Weights of a small transformer language model.
Size: MLP 1024 SwiGLU, 15.7M parameters.
Architecture: no biases in attention or MLP, normalized queries and keys.
Training: 681M tokens, 5192 steps.
MLP neurons of a small language model. Each row is named by its layer, matrix (gate and up: input weights) and neuron, and shows model dimensions 128-255. Each number is 128 + 32 x the weight over its row's rms, rounded and kept within 0 to 255. Numbers have three digits each. A neuron's up and down rows have the sign that makes its largest values positive.
A block is one neuron, or neurons of one layer that tend to fire together. After each block is what it responds to, as a language model described it from the Wikipedia text at the highest values.

L3.gate35:124126143165177169125149157137163124135145145145062093120119118132143157121106170133146139091135084135126134136117202131111099130077134108112141149123102182159189160107111188138077128154121160113104122100122125174109136105127129132165159167075157095098157103173143161143081145183093114104101114148168099137098083146088112167109087111106089135140166092116113222151087138094130106050182
L3.up35:084132057118163121139118117143109089111098156045083175171100135172180132146101215083107146114094075097136135116130119082128177103071104145192150116133110146159173157066178122164146138141120133109104123139083164154133142179104130116105148087099159110081139099139145131158118104123146138165067038139125121138094078097126082127175132108102104144123068134117114098176073115157116139170137
L3.gate250:120137136137162146097105064094125138142101102173153184112135139122089131226217059136127149126190168153088079102124076145121043136142076056150126150164164084160118137171141225155111194128152116130147131096145134167151127174150079090083168133099154133121090100175106172085095081141135131118119120102131146095105098090117134115164189103097176162137154115123107126103066110151124152136148
L3.up250:075020181112155159144151094094129107125108123110175177159123140159155162108177118097152116154083158141144125099131180159098102143132108145140166159171133088114141125151072232099098145155139134120100166129100140060115171120173100123161117101083158084152088077148092151112092073108109161158120125133119129178058097128098098085105137181163126153149154175160149161144123126101081094141133
L3.gate291:086117116097121118067124110145108051136174149067158152134026195138133148074120173123100164131155112165100141178128150148171115107173126133119157140146140151128182168133177119165126174052074099123110106142126126118168145107060167120130147116173124118116141152110171112114112174135138160176146125135115088114108158118107105114161139136144171079173134081189080143052057134138198106139128
L3.up291:120145137089095186139142148108138054103167159117135093142168164155164148138102199155071063191116143155134159140149114136171111123139109106118167114111101178245137164117116206107093205123150116077164116156112058130163124100147149108118113117171110159081162146123123164103192096091113098138076082135085108114164140172109078128068167098140134131043161140147138146109123158201199141116192
L3.gate293:108169057114132139099138163112097112115124131129177119138149132177091145158132132128165170156127110122063122082121146095120106149197106071087126164130149102182096184118120194185143119067125156162154088096092117134098091147186183132065098107114124075102101172116121157108102125131143116116127138140149094149142118167139128137056170143133113108167090165129108130104124131095116132102078
L3.up293:091114181106130150139102166074123129111157110115148144123097123141133175139160113122146135139166133109112121179147155112098136037111070104171152063146118128151150103164094104164047119078132163192151113072137163158112165152150125114156152091157115140103072241161151069155133137127139120116139122118115103204132084143154141166137145078122139144131171154144096149129131188188091096125175
Responds to: Single digit tokens, mostly 4, often after a space in tables, scores and numeric lists, e.g. | 1 | 2 | 3 | 4 |, 43 ft 4 in, 48%.

L3.gate26:200130091129100128141119111135150135140144112102138181092111129078136111123077168091059146092110060113101105068047121104063146142101056130110109167115135086115204134175095118061092133119142117112124073158126110079059125152126104138162078094109170155148092142137134119110138125145108126091152135170121110131100170110149128109109130142092141127121136132146191120222106111127170098124120
L3.up26:147177106107148118152093079132153094084149084095125137123153144095187161132118118118079094119146175113130169114059105117161109142110179180128087159146085130125115145074122130163114150185110131101228121108106149126096171123168110167128114112098071140140164147141121166170138127045107086156101157098102161097119124139109152152155095180163155140102088106084127138136105046107142119151164
L3.gate650:132109116106105142100145180129177091131101123133119068108110142113109130128096111111177143145125117143144163131101118148110071123061145138137115127170096212076109130183072189116120117153152120076096167091127172162041124125113146113127095071130122165164171168169131127102137160132124124059135115120165128103088127147098181124104170111175128131047109090148139138150132114147107094118111
L3.up650:146121137109102144146094129112117096191138143106159062163162123081102157140137141167129106158113118139178179134049090080164142107180180150129114158103165115151114142153120152188186078123160114124122092150149121097080116124119122140130108057127166137142104138217120138114112139129146117139101116057094152099131140101112106136106109053155172152066187104129134130155115152090178166105141
L3.gate672:119118130114099129105114100122080172164176154071111102126105104120178107121122112136148129117087114169124141160062114102147075128082164172132102079101110123106150132121158117142097148117122162139085094114029108133151130088128096119108080106107148184162147160052156185155140126145141201150122171115108117139134135105132176152147173135113173143125154078140198178151133143093190096090154
L3.up672:165116111061125158100100107153137125135143097104162162108119124090176165157083192092110117121124146151165132118106101099203046183118149134061123100075132136159080120196173157188090161104073155136118135147099155155091181135199106145120084090099119096115140223114156158087108098117151151119147130114085142158140187065068157159196130136093150165175140132118126133151148133131159100092112
L3.gate673:133093091093073145081137123122125086124148183097077123093133116127094160116147146106127182152070073084125177118088071103168076127140088176133094142184172095087217131130112188127153099096153087145117131119101070159058115159156096157125028104127133094139119184145135148123092122109137172142129129109158118146117117073139153169151123112135158131131089118114114167152111132161108105104118
L3.up673:173156115059067131136155162100143086187105079137123121123119132095116114137071111110123172167084144129133134131146156126164094136102086151173093179117142172100099185180150208179166135118153125157103153148146104117090121100165135151103074086177162089145138166155146120114158158107118174155121090125140107043114129113149187171107098126055153093158136103115152178107092097112193082173144
Responds to: Main verbs right after a sentence's subject, often a surname or pronoun, in biographies and narratives, e.g. went, performed, took, has.

L6.gate31:157145121122169160168143087121152154151144118112139154141098062129145105054116095101082170185143131096153129167114153104166136085169119126135123133134148069152175143110122141189107100128147145151039148101091101116112178174116083114110151087176144136085111147124094127137027191107124108073102038099160084125128082088173127101122112110105114104154120099125108063154142178135147080123107
L6.up31:113136133140121117115063160125077119140108176128146154142179128165130130100138108119050099141087142085178150169115089163170124111173041123107125101099203162152135116081089121174105125133136103155180111089140130142102076171132169086111168092100145137130177125104186126148120120135163232114107111169078131122102088130137139187142149090109134172112163114153105125157111104156111155096172
L6.gate115:117145101141136157113122130083091103129165170152163115101162160128137138107076129090093122127124139122116187082135141126178110134140119089120174131147139145172177152081138146204065127115099134161108156098068107149112080151069136160112136094124109153077086137123161115120154150136164073035125132147107128077140081099170091147144089124122046108175184100149102172129123159154148096142163
L6.up115:159103108078130178121097161142225137128088129083132072114131077164167105092036102082077134113121168117108122118195152189134072110119108123166176143136061141150141120129140120131096075154099093139129188167115127141156099119084132141128191134156121142110097123156128151123153158113147117108102039133115119084078064135171135156090109084169138153138121119125126153103116145085127117121131
L6.gate184:135120173068192204146117119168133191112108084130108200093132170189123138087111080167117051153151174162106145119067100152132087171158086114082100149148170092100127188085101132109163167136116122125066135094144079136116139186140125085194058163121093100131173153157113097123195121089144130119097087124116111090160152122127129071137121117115141153056171107066115174106122156186127123120114
L6.up184:136132137106116161110091147159154146106095070095180144110167131174116101064137126132100112127138156124125212103118151110120152076091121114098109080187161145128140133113148170128137035099166088148143178062056173163209104105056123124151114089192111111161139139054077095111135177053116135171132075170187207144139102111173137107145118133147147143097077114113122076137101150144128156092197
L6.gate185:088078101135146076129114132141067082103149137124130073111181080127108106167069020115061115117082113133134119149140156121088105079105089100085144094140114138134102148083125187143137195126127093094162060098046106146107171129133091127141106088099170080059104140100116173102084139125113079085134153116129096150101130180129146146162119097135114120119199145085113139166076139159076142166128
L6.up185:154188165167156183071080134161152117118076077146149114171089082122120166056102125142105092137107147117100106113133102165149097104176103112145145088122101162100128166118073155136125099084190152071136191160170100151166081162092089108149167114143112093150136143178087104181137120126085082117104031159142134093090117135164159154112155095164162116163086094068157128138166109162052161143110
L6.gate364:099083157149139163067074104087200119177139082207148143072106074124063169155087138154102132148168137145072125141147125109137095163104164205160082095134036116170127145177152135162113143138164100159093150111136093134104171152156112147097152099118093157106137152112117198180139166185131113165132087170090160148101177098115082125053115119120065141119150134128131172119092159142138103113100
L6.up364:136197072106157113135093099151112117082110163128150106140194074152155142141107126163144175073172115128072112095141157078181121135057142180131073104201108143095174133103102150144108084105135148119143142120138114112109076172078106181128111133113170141122167110151084130130090149140139118147168135135136116083204094156163098159206203150113085127118106169121139189150189119124127100091119
L6.gate365:116108116044146178146112132064095098104124144161131131183107145091147142084088081104153179141125123061101153123119155152153127115193125121122172090107160124138176099067156139134084163146139143112091057073047101094076156126122153079164140083119174089147073165138119100128061086130157108066175129157112113160133132078133135109131083160145208127103131107105076139107094138144079123135171
L6.up365:056159056116123151144127118143079090145122154180126137122167149192088129107067141099104135089147110162090143092134110182113163084156054176146195121133166165125136125151101199134141212117108149167109143063164085109067140149081131157142136126069132135163117152121192120125131141127143134104142136150135154150132043098111120097179134095119178118122111155118041096117122148120127149091165
L6.gate425:125136121138146130119146148075148066167147094184194124095153065131125120130094108065123109109157106120107153088125146154125057113148116103112138069159082159174160145143109155192131118146166155159132165113165115118183115104076212119145105123136083128128123196148099135138124130150175110077156139152117126136101092120136101155109151199143087098159096095130092100153091107032069144173185
L6.up425:155115126112133162114076096142122068103167159153087131169147138072150172166066106119131129137153146100116118104101173095114166157158144122150149149195144209173173177130141119111106164112120165113113152121107151142067134208091160173175124140095126110105123171117132176132141119097163130121057104134182096141091102090175115112096092112177074148124143097087109161118128149139098115128175
L6.gate452:138156064114086162100085067122155107117159218211178148115116123137126090153098087137169125103162096058098179118152231123158149098125121221149105110094114176186171134171102148069126091082172059204137070145086109123116131133133144086130128080107107144162133128127137141125132153114114112123105082149067153087078097092180150122116134105113138096126117142122161134131163154166133094158142
L6.up452:138070179141122116082102130116175181081120088123122083150131140178116102131140159116139102162099179126133154122094113177059153143208078143101174197114123118156144158080095059090170146122182127069129144141108112117112176149121150114176173042105121159100129136116186135100190081108117094125162163078069114084108137118098160120128151117121144188128172102079119139116120192124107194129149
L6.gate519:133079146138112112071091161126081087128124121165150154173129134072112099081112075085144176131070136131156199135130099119143224106167086131153143139096115124122146080108175162105145116118098145138169135128088058163154072106032113179213101080145130094148113160100177100139147092122067150134166053114118106084119104081122069115129128195133113055156145118121110177149143151159109107174191
L6.up519:114096124111219149149119151117133071122011155130177125210155126151161099180034056095140149155083121087096165127134150132079135081107097182075124122142112129084091113157113135072084153184141182135115132117154099085131109069084139116160118147139146123181139123104147135116120100123163092145121147109107106224071146125137108120101131059134125167154167081090126102151114126188138116086123
L6.gate661:141167150095182111119124063084127132123150162149139091125163119098081089114120106135106141136159086133109174102128144170111100175136055153142160073145070175164173116075077127097135193118089120144082130146110116113176106065097145094145196060158159118145144185148126172182119122101131170078109107181122101114143084055133194127108153106188130088078144052132091128157146133121149094137134
L6.up661:137189126130110169113130134091149145063160060193166110119177134083156130083106129102099072116164158124131177098154143134090149182128125120123150131114126156161124092145156194144117178084108145147100079152050159126108131166092095119156078069088054108158084126106139114106182128116178158118146121119104083095183072112127152136122095192071127099092152078156147141148158109065130092116106
L6.gate769:065161105123146131121132114157106132078125110120157105120150133093155120156081110086123135144123151149086173144144138139082126098162134107151150143147118108121138125066092121128109146145096130135143103137099173186101091138159141136164129087163131087079111143121139147164165172178139152104070136140173081170143120157109161073179162167193196127155182116061137116131123087140113155131155
L6.up769:110121136138201133128068114124158125101064153109099195101130117134088127126157132133126139071141115161116119151124156080127093083189154153124146154144059121118092118125146097124110138109093126142111124066166101074104148174112102137138118126109105137174109189101052102133062123071089167182111116183104123120201113138152094090130126105098127127139104091121087080121123134097144160132119
L6.gate788:121118140104156200145089133136124134127156128159127135124133119123210125144130026101109164191083149112146093124125183047112142122142107145095162148136148116082149144095129129127096146118155045136139063127153115149170071082108133101121135139147138158089151112131128112119120086078149192146107060084053110096105101095077175156136108108045123144178146129117101115117132087064149111135116
L6.up788:050148115100103123115107162198120137079131151172121205116128101168185117198124054093081126155068162118120118131130140076071198072160115156089164125127109141124117137124091116095125182181145129166139103098115140123218106111112154077099101170112142084071091100090105075092146113090124167119130094109097134091071192142064104151138143116090105120182129130162151141086131093136124146092151
L6.gate917:120112154132161085111150144146144165070138146103114133139151131133110142126131049143124116127134122091074119086125114167144140133121088169095154147091158100221151150133118115193104112122095147145145087107042079086170079149063136183106085103106073103165116119109102113121144143180082131101143117122154093122078162097152134181101160139120129128057159121081125143122167160145117111151103
L6.up917:083146137132138233126080120142161110184154149130164116134158078174105120114073110171136100102134111059113131145117146130105158113121148132158154174086104148171084131155081174146174126144147139119158100127116127089068097124116138152151125130110139158105048141132098144099080101120090138129064149124147087124141107105153132162079132148166125140148129181172185103123124141191101148086123
L6.gate952:110159126121146185179065106094120119127130123147109138088200136167085157069182117139130104086133173112169191173189156110105136111131179047112125131144129130159108156138129121181124080123128145144099149126146156151155107149089126145177096151120169106125134102125132069042137109088117156119185089159060105109127124079177124124067165115145115124179120180143090146187144090095131086086108
L6.up952:184134143124157170122132118139085090089107101153141157125114180163103157121117149128128063091095190118159191127156167134133155096163103131105160145182077165170172108177126165065043109122152136155104110131074180186150188159128129120177129098166107118154142138090101122165111157114078169109142162129168170091160176143084132101112144182166106075139154124113125096139097184084143155108132
L6.gate962:124121117162103105128102137183052105108093092167110115180143171139118138138058132162134136153158099152133139146145114128105093083181076125123128062106138090142144127142123137164106110169143097140097130099185116072103119139139048120194154117183167135127125131089111180078109132136087144099146097117147131099156122027087116086101150164117141171143092129132153117161123077121088112177124
L6.up962:152161112097182105137061021146095122148133109146145107151167145135122124119132097075108197131174148132094196161133122164170121095101107135105161103119115119126168155118145114098122146149107155165082208062125131119129171171148114127086184104104104171120121140115137061089202158157118084111150137129156082144089132098158104149143167113156183165090171137181079135165162095104075104175112
L6.gate1011:150122106156102152110076150130107112126141178157139120120160110123106149117100113082109108106111109180151192182097143163144122135161090098135122177198115123113161149154105177167120121095125087120053114087157115179122126145126098100102158122124152101062127116107097124148095205088063134096154116090061121162085118125129086187131063090128102078199152070108147089109193139163094131163039
L6.up1011:098166102158089130105112073195145124103157191154124174079186152152144174072129127181143145100147176140117115074158165187165130094143124165134124135073161122156088192165185134190080176089112101104168138160172134114145127158092182146123158106130085123083075158127152153159139102093116135121110130126087088141096112121104190072129161128094110081101090056140168131095143113151163076099064
Responds to: Digits of a number giving a count or measure, often the second digit, plus spelled-out counts such as six, five, three.

L7.gate66:173163125115136194153079118108176109106143127137106118087131156086099110034113102108135169058063118127126137145133145110131157087204145135055160186091138128115102127130141111088188139136133142084136134140115108105104132053149126112103069072130110120142105137166141145144130112085145175081064133129077108152141089165164134107121155170149111111125133188066132094157153124179120107098163
L7.up66:190138158143147106140144095128112094145107087141145117143110140147125149036146103120122150063136102137139135134046119127136088188051111193139119136152120054115157127098199134143110107149066097159092092143150148071149168125146091101092125114180154093074128106187143142089082093140139086144103134183104148164131108140123170090083115072173146147062110149117131160074081086200177107083119
Responds to: The first verb or adverb right after a sentence's subject, mostly has/had/have in biographies (Slater has, he has, had not), also table headers like coordinates or Pos.

L6.gate44:138106113134079197073135162136147137114134125121172091073131128143089107079110119188127126145128145138190070154121088142158101098093150180146111118134124164083135152085178098071102162133142124092117122169123145153147153059135108169068162190163161139154116187077148131093168131172136095080146128064081142119127196107134160095163131077118147103129143125099115155146149119087138120116143
L6.up44:159146152129149087049162111160146152108122127074099219147087099120079115095137138080151135164118104193119110146051147134114179148132152180150146120153143123103172108097128074094157162130169169146200126154115134139172140134062141165177159093103159096129128103126128158187105073087124124162115171141143127151128146134134117161102080140131119187111117099079113151118156188078162091115172
L6.gate143:125093143142104122132134167119141119168152182119136163133177097113147126109163101127128174146116179122156102142105123159212124169111103113111114111150192158096120125101087133125152161149089131098134105116127124141108180121134145111176132041141137105113125140082149155079108116080140160097162201118053186099141107139150107100113142140136086118161220152135166100194087166110101093121162
L6.up143:200087107102148099111033138114114134168136144121117104141149117131177100149166105117156153113088149146153163115139147107132130128136084137154121119127191172163135095084114101157163099144105109143135144082141131083126127094138179101224152097134085146167163120152162150167113089103087119128142111136090204171110124138125132111071093086117140107147154194094133076135090122202148130195129
L6.gate159:198113105158107117149134159107135117122098123135151114166117139150146102114045155124127164140146178171109168137058124087150123081107123172042136111093079095054117139139125127072102093163189114125077052159171178107102078109177079127112049054070116131134113119095122136160178151122158100103134135157139096106179075119110135119152160147169174098141205151108169067150140100119151099090167
L6.up159:171171068129106098129134076131122142133074105139181066168100107124129121090134101135107118116108135185129145131195108115130082110156137166144128194122151110139136113149156023160149169123150149108108122161169146124121134099146168064149137095116134196032087151136097096167134152108140117175132147159127146131175168111146160135103141164138138151060111129122129120107078154165132100137163
L6.gate190:128125130104126120098179184209092172142115173178116061128134128157107133122111172081105134152131193079104121167125106139163135144125148194095119150151168141085121162139137119169123109071114145104147085033118155089120122046174159152085110108101135147152129163114155101133164144136152130176074170150153138123183104168113061078092134109110139095104130137122154118146135118157074092162176
L6.up190:108108097146161060133139148123094167131148136149095119081119084171143119171117119163105148198152137217167157152123158045115110136120121129093076127139148077137139112163137081165130109050122145063097100149065105099135174125165103100110111086134079138138127087132144127149111121183074201119155206160162098123101146139178100114096123134170144115141132125135162086155075117077154139105152
L6.gate260:111109120093144103125164120072110134153082160027091080094161112080093114152074142093125134116118151096123160133102127070143122151112115138126109102057091117115115166082126175129099158104140070134099064077137124123163127109160104133150123080170118153182109200098165117131097108078091155096103126185095155169118121123188132145156116133119109172159150109128193175160123121082121049090105
L6.up260:144098143162089114117174164121139113107080111044121095118104122116144125112033122175119141092149152127194110122133089146111098155064166124114132126065100115120183148126124147092124121139162079135102080143101122159104143094112081119158124144117098152126145148181145169128134163128122231084165141126077164152117143117115096126093146136099117101134142117148183193148095117098137085112162
L6.gate261:130114085157123115106147049126097052200129163127124102098157140128158044134124090075128135132092101155158112151099175133093129196132148192121118174116181122117085154121158131099129109131132139100144044114158175090145211113174155118086108133168159107184158108141157105112114166139212164180153125132072116139075080128144141120071115100159127119109164074144118111157108076106113081107134
L6.up261:127057099147123096143102144101120192131147110112110116141096071212079079092134153073128122110106176110103198103136094106145116151128129146180189099160135131097108102174144138114100131157169170116165110071067103145142151204119087116150104128073172159100143115165099092146141089120123121102108081087130143138178180120149143181112093149112147131121168161084167129155134144164093108100135
L6.gate371:173129130110111155090139140138096126146106130150213122116109150129117157084104115159141177134125089129154154135169154106144139111107149160129163064134073150056106135150158120101163163074147103179054185139146087137063151130157121128068129133082162147121136211163129094125152162071125120173100141159078158159148114161173150168138142156124043104152162119090162097099104166123106086084140
L6.up371:159159166141134169152152116129196109115101091112140135073148096082145075068105063134109121155133084105155153117084141097125156162156120168121117188155073117106101152078127101139247150098132167132092159215112126148145170111109127112140121077128194156139143166159160164122155127107128132125186118105110143084126163148190132141130160176155111103168187122079176128110166173161124091121104
L6.gate442:124085150152162157087144127155146101140106146116172126116048122176135144144146142134159122122117088199153167120142095121143086128102180139117081149130128067107132131098133189069117117091136125174136068116170155120129126142129136085129066086156148113173171081079153168123159056155125104144143192187155154161131112177128164223160116121099087153149157125081117139132124103129083094167164
L6.up442:093131131155108134145156176166163154102055156128136102182128133103120169169126127143153171102112158100188152175123062120121028161060153140097110159133051148137168146117056193134133125119154124134173101112177161192107171125179173112144101126125097124136068113127092135074151148135058139088086170136146136158077120174106093183093161101128127103104147083114142139173122121143082150148135
L6.gate598:129100116072074136113153156125117096169091128117163137118172077107091158081098156111126142109183108110138089117094127092112124114107160165163147131142141119116137138185074162038180050059081106100173129121090100109103101151101118124122158130117092165075161171162164083132111114169112148083121202122115134134160189133148128144164153036089152158130143138098134098116149163111162127089131
L6.up598:116154077197151125195089173054136115145092154140127125079120106110183136096127161117126143175164101122145180206145159158163117055129179095070094192105154109096233159118183117111117146133139099115136128105120137142153080091142143100076123106154094117109128185180078132085152089127163144167161110139080114091047108153119125062177042113091149117095121130125143136146165100140163096109109
L6.gate684:109157132097136106053163113131176133131074101094096151118130181155137131184130108141114158156141053141206111142110122167119160160130096085136101113148116152116153119145103130131151139124080124123102086085123132166161104119208147157121062138085118151144161140141148122139141127102131171076110139089145196136102169153074124188132082102113120124098126171115124166137134106105109165144118
L6.up684:094092153142110105147125127116140129116109147118169117126132155119095155158106142190183099093141108123141155130126080099084152156185131130057091109100142185139111100072104104144188140122150109112109110116111133217135099114120116117145107086138100093174126141143165129119144106150114102134111142076089096086127071142116137090118139162134100144176135150160139084080050086144158092101106
L6.gate907:133096129095112142112118130093146143118075101149110146105154181156115070093069119165128128183140137072136162119111126099095139113133158136124127116091150138126070142143128092138037157177093177142100165124154103065070154123126133122152117150106082117169120139134120125109154056130161103059159143091117147135103142159089154154154094127124134186143142119070129147115175137156145170105161
L6.up907:107121084093133109125131141123146161109152126169125160128133165166139098163150111148117191115171066131131136114170119127127154132084093159141177084105139127146118150098118141157133131120132137113167100118123071148128092153089157144114130146150088173204094104119089109155139089090048139163100180088093148112170141103191201194103058084121125199115117133106123153105171116135125111156068
L6.gate942:144164126102135176150117103129151169141067107142179138131137094117124106141101132041164151201109198064112141142108105156106145189100194153107091149073126119194119171030110106142178148178152121094117163192186139144141109101153077125129135113125086084171146127172145142122185169179168156126099139139149116075057115082109151151108104152189144174075181134117112143111143186184100182131144
L6.up942:166102091130116155155089094056188172111156109111181103121126113134116056122059092162127097087085128133157135178136106124109169136181116138178122123145105090061152126153122128156098128131080128103092205180168156116107181141080136119154139113171172149131150128185116157124104188145129105101111115130155196108164158081178126192139119061078091170135127152143187135122162088117100096139130
L6.gate955:155155091076103082151184174129076125122087134145147138106146118120081151146086140121136148145129138147121142122061072114095182144115111160124082108086140146087138172183108120132086091121140067108167060115130137165112146152137033110136103109123127136090104138132166178167123111108113173133141143136089167163127164061144072101097143133158099103074060148096129119136165135103161114131102
L6.up955:086136092123096133095100121150111112079192120111182158182075202090144141143132078142084162145103108098160070122130045097151138113101089113116150108159119182130106171119024112107095117132119170097122127133140162120116107189108166117185090147097121166139140123090106109106187105119181129109200113093148123099139151169124113138141108122156134132105129132120115125135125119141151116150122
L6.gate996:150144130161127163110123105120163103118105149121146131125169150089125091141071074160127086109151135117162143155082155143102111113099157165116095149152140117097204134106121143176082145137151083138139117172117160139129086159122049043112121162119064205191122101176148126098144106106090150096066122125133107127110142067147143111062089126123140029117094127106193186090137093143166112097174
L6.up996:154118089095102140100135097099112163136115113110178075169146119173090057137111091095121142109125152146096130174072129079186123183121142174120104052115078093118134155104182123090086077137083109122154089081197175112164161144060141136171107117057137138138112117125154209161069123131116107104140146133185171098167095100137128143127120136155087088107118076160130141175137130091162124126115
L6.gate998:132076107140100231089132108138109185092100101135129158105107155137124075061135134113077167111174094109107152139091102135183122164110160137141095149131135129161141128112142144181137119065153134171163041069224128178138149145096125112119141144159145104131132145110129167149150144094158085128108176170102125081126108187098139126150137107195106117163124111114233151079116106148161129113159
L6.up998:101141112097145127137155160092131131058109156105115090183099139161155148182116189148160204080116171132129171105131136104122135142041169116161118077126146094128106138136132128090123142070124086088117104103055177184135187135135158078086128155167114191121079165147145134143086086161150143111120083090049115083168200153117158136162109122129140102117108118126169107158183091113133145122127
L6.gate1013:099060130163114121155114139160145134119125167115126097183144103125103122107082120158120142137088156119120114145138083140123133160151127123179168133135093150071115111079099116105141178162095158137055124091134129116146138154103113156132192084169109108105101152138145140111134096111114063110074159096126195135135171180148165086143038103164122179107158180138168081136108176102137132136180
L6.up1013:138140084091076153099163094104153078112108130108133079100153171102141121131095165134118184097147155104155089195092126132123108097094157151172088162093147156136078171176123117093126087109149151165139141132155153149132112126174150100059141131114088185154099126146109129115107080130129121127138097118110183153063105130133077101118144110154139067126161111123125128113093108161165147140147
Responds to: The main verb or auxiliary right after a sentence's subject, as in described, reported, noted after a named source, or had, has, have.